config.toml
num_key_value_heads = 8
init = "uniform"
optimizer = "muon_variant"
beta1 = 0.95
decay_shape = "sqrt"
MLP neurons of a small language model. Each row is named by its layer, matrix (up: input weights) and neuron, and shows model dimensions 224-319. Each number is 128 + 24 x the weight over its row's rms, rounded and kept within 0 to 255.
After each neuron's rows, "fires after" lists the tokens most often just before its 100 highest values on Wikipedia text that the model never trained on.

L3.up257 [ 98 117 102  79  97 151 114 132 168 121  85 116 158 129 158  90 111 140 153 123 100 115  78 122 142 116 110  92 148 141 144 121 132 110 140 163  99 153 137 151 145 108 134 145 126 120 113 166 167 141 121 138 127 151 108 149 138 148 118 107 161 141 106 141 138 142 121 108 152 127 124 140  85 110  66 125 124 138 126 128 155 106 146 122 121 114 158 121 109  88  96 117 110 157 173 122]
fires after: " The", ".", " the", "The"

L3.up1452 [131 109 144  84 118  89 118 143 116  93 144 168 116 125 158 127 104 126 142 137 129 125 143  82 127 178 153 133 129 164 122  90 145 142 122  89  97 122 187 157 173  87 168 135 126 129 122  89 126 171 103 126 133 117 138 113 127 129 124 109 150 158 143 108 114 133 127 167 134 106 126 118 120 136 142 110 135  95 121 106 170  92 107 101 139 107 153 121 142 137 139 130 155 103  99 147]
fires after: "'", " in", " of", " at", " on", " for"

L3.up1726 [118  75 175 141 137 175 133 126 119 126 146  78 157  75 159 128  82 126 124 109 101 115  98 138 142 151 117 118  92 142 105 125 100 116 122 136 123 121 120 147  95 101 122 118 141 130 129 151  98 143 135 120 106 141  98 179 157 176 134 156 141 151 138 129 124 136 102 139 103 104 139 120 128 123 100 151  88 157 147 113 137 119  99 154 102 143 144 140 136 131 156 120 120 129  86 136]
fires after: " N", " W", " R", " H", " w"

L3.up1463 [121 126 135 125  99 148 164 151 166 116 123 120 143 126 123 106 117 132 134 129 135 140 150 148 150 127 148 143 172 116 142 140 130  98 136 121 133 151 172 167  82 125 137 132 130 143 129 141 158 164 113 149 129 178  86 130 112 138 122 139 164 141 122 105 141 118  89  79  87 123 123 146 122 138 168 131 136 165 200 135  94 161 139 103  94 108 186 152 128 101 150 103 112 148 109 138]
fires after: " the", " Marine", " The"

L3.up659 [133 130 157 123 152 119 125 100 162 158 116  63 165 134  94  99 122 128 134  97 135 174 182 148 139 155 103 102  86 114 161 108 137 140  78 133 125 104 132 126 119 194 145 173 101 119 113 111 117 160 155 103 115 168 139  99 151 128 158 175 121 146 104 109  92 118  82 134 110 138 139 142 164 130 125 121 138 185 119 150 147 129 135 107  95 104 140 120  97 101 146 123 112  92 147 152]
fires after: " the", " The", "The"

L3.up1294 [154 160 134 148  95 103 180 162 115 163 125  84 131 146 162 120  97 123 153 112 132 138  66  95 145 126 119 105 173 105 139 167 169 139 140 144 113 162 125 147 150 127 172 144  91 148 144 115 121 122 114 147 142  91 109 139  91  85  98 102 152 122 156 152 137  99 122 177 139 109 133 115 124 152 145 101 141 109 137 102 117 128 124 137 141 159 143 126 165 118 128 140 106  88 115 102]
fires after: "'", " to", " by", " of", " with"

L2.up464 [117 149 123 119 151 103 144 171 152 110 125  94 125 138 118  83 135 159 130 119 145 154  98 141 153 118 176 113 141  79 166  70 112 135 115 143 101 127 133 172 154 133 132 143 151 114 143  99 172 139 109 112 147 133 146  93 152 142 138 132 146 103 141 100 166  81  89 125 135 143 132 110 131 132 150 128 172 116 129 121 114 147 156 109 140 167 166 142 157 127 175 110 121  96 134 104]
fires after: " the", " The", " Marine", " Syrian", " a"

L3.up1196 [103 147 101 156  95 146 176 127 169 120 147 112 111 146 147 118 118 138 166 162 121  83 188 143 122 131 109 179 143  92 133 128 109 133 106 129 116 133 148  95 166 146 119 141  95 131 164 142 111 127 144 138 127 143 101 156 186 131  92 133 122 105 117 129 134 163  96 154 133 134 140 147 120  99 140 121 146  99  61 139 144 178 101 132 132 117 167 116 140 143 114 130 154 115 168 116]
fires after: "0", " a", " per"

L3.up216 [158 113 140 116 155 145 127 128 102 146 116 140 110 130 134 161 130 132 124 120 161 127 114 151 135 170 138 172 103  98  99 110  93 113 148 115 127 114 148 138 119 122 133 144 111  97 136 195 104 113 116  99 136  89 129 125 116 148  91 123 155 156 157 114 128 143 173  91 136 144 136 112 122 150 100 123 123 148 140  90 138 139 109 112 110 138 152  89 110 113 110 137 132 115  79 103]
fires after: " A", " O", " R", " E", " H", " F"

L3.up1230 [114 156 158 147 134 142 126 112 130 121 157 115 110 116 127 100 128 156 101 129 108 141  74 167 162 129 114 119 109 145 114 148 128 118 149 122 100 123 113 167 126  82 113 101 112 126 118 124 122 103  90 146 119 105 165 154 146 103 130  81 126 121  72 146  88 112  82 106  80 126 158 146  60 112 160 122 145 160 145 157 120 111 139 150  90 131  75 114 110 136 129 123 145  80 123 143]
fires after: "0", "th", "1", "5", "4"

L3.up337 [137 130 133 119 141 144 120 191 154 190 113 111 143 149  92 110  93 108 145 169 144 129 121 126 147 137 134 102 133 116  88 122 131 150 166 145 162 127 181 142 126 134 179 175 121 134 119 131  99 134 122 155  82 169 157 124  69  93  93 133 118 143  82 138 160 118 108 140 110 105 105 128 115 119 138 203 130 149 139 151 121 146 164  90 124 127 150 112 157 148 149 121 109 131 128 193]
fires after: " the", " The", "The", " when", "|"

L2.up99 [130 102 139 131  90 121 127 123 149 160 104 153 143 132 124 130 129 135 117 171 137 139 127 131 101 105 167 143 155 109 135 171 111 132  88 122 142 113 130  87 146 158 151 155 141 118 185 114  78 114 121 169  96 156 157 107 153 113 123 146 126 128  77  98 168 128 153 180 178 107 130 144 146  65 107  91 126 115  96 183 144 138 128 105 143  86 116 131 165 129 154 145 113 144 118 110]
fires after: ".", " ", "0", "8", "3"

L3.up2037 [130 135 127 186  93 184 127 136 138 119 128  89  98 119 115  75  82 119 153 160 131 146 143 138 143 130 135 107 155 147  97 114 125 110 128  95 145 158 148 117 109 120 128 104 153 132 149 103  80 113 117 126 107 145 196 109 132 114 123  82 108 111 139 187 162 126 104 125 149 146 138 161 140 104 134 116 143 141 103 143 141 122 127 153 106 136 101 114 114 106 130 152  99  91 148 133]
fires after: "1", "5", "8", "2", "4", "6"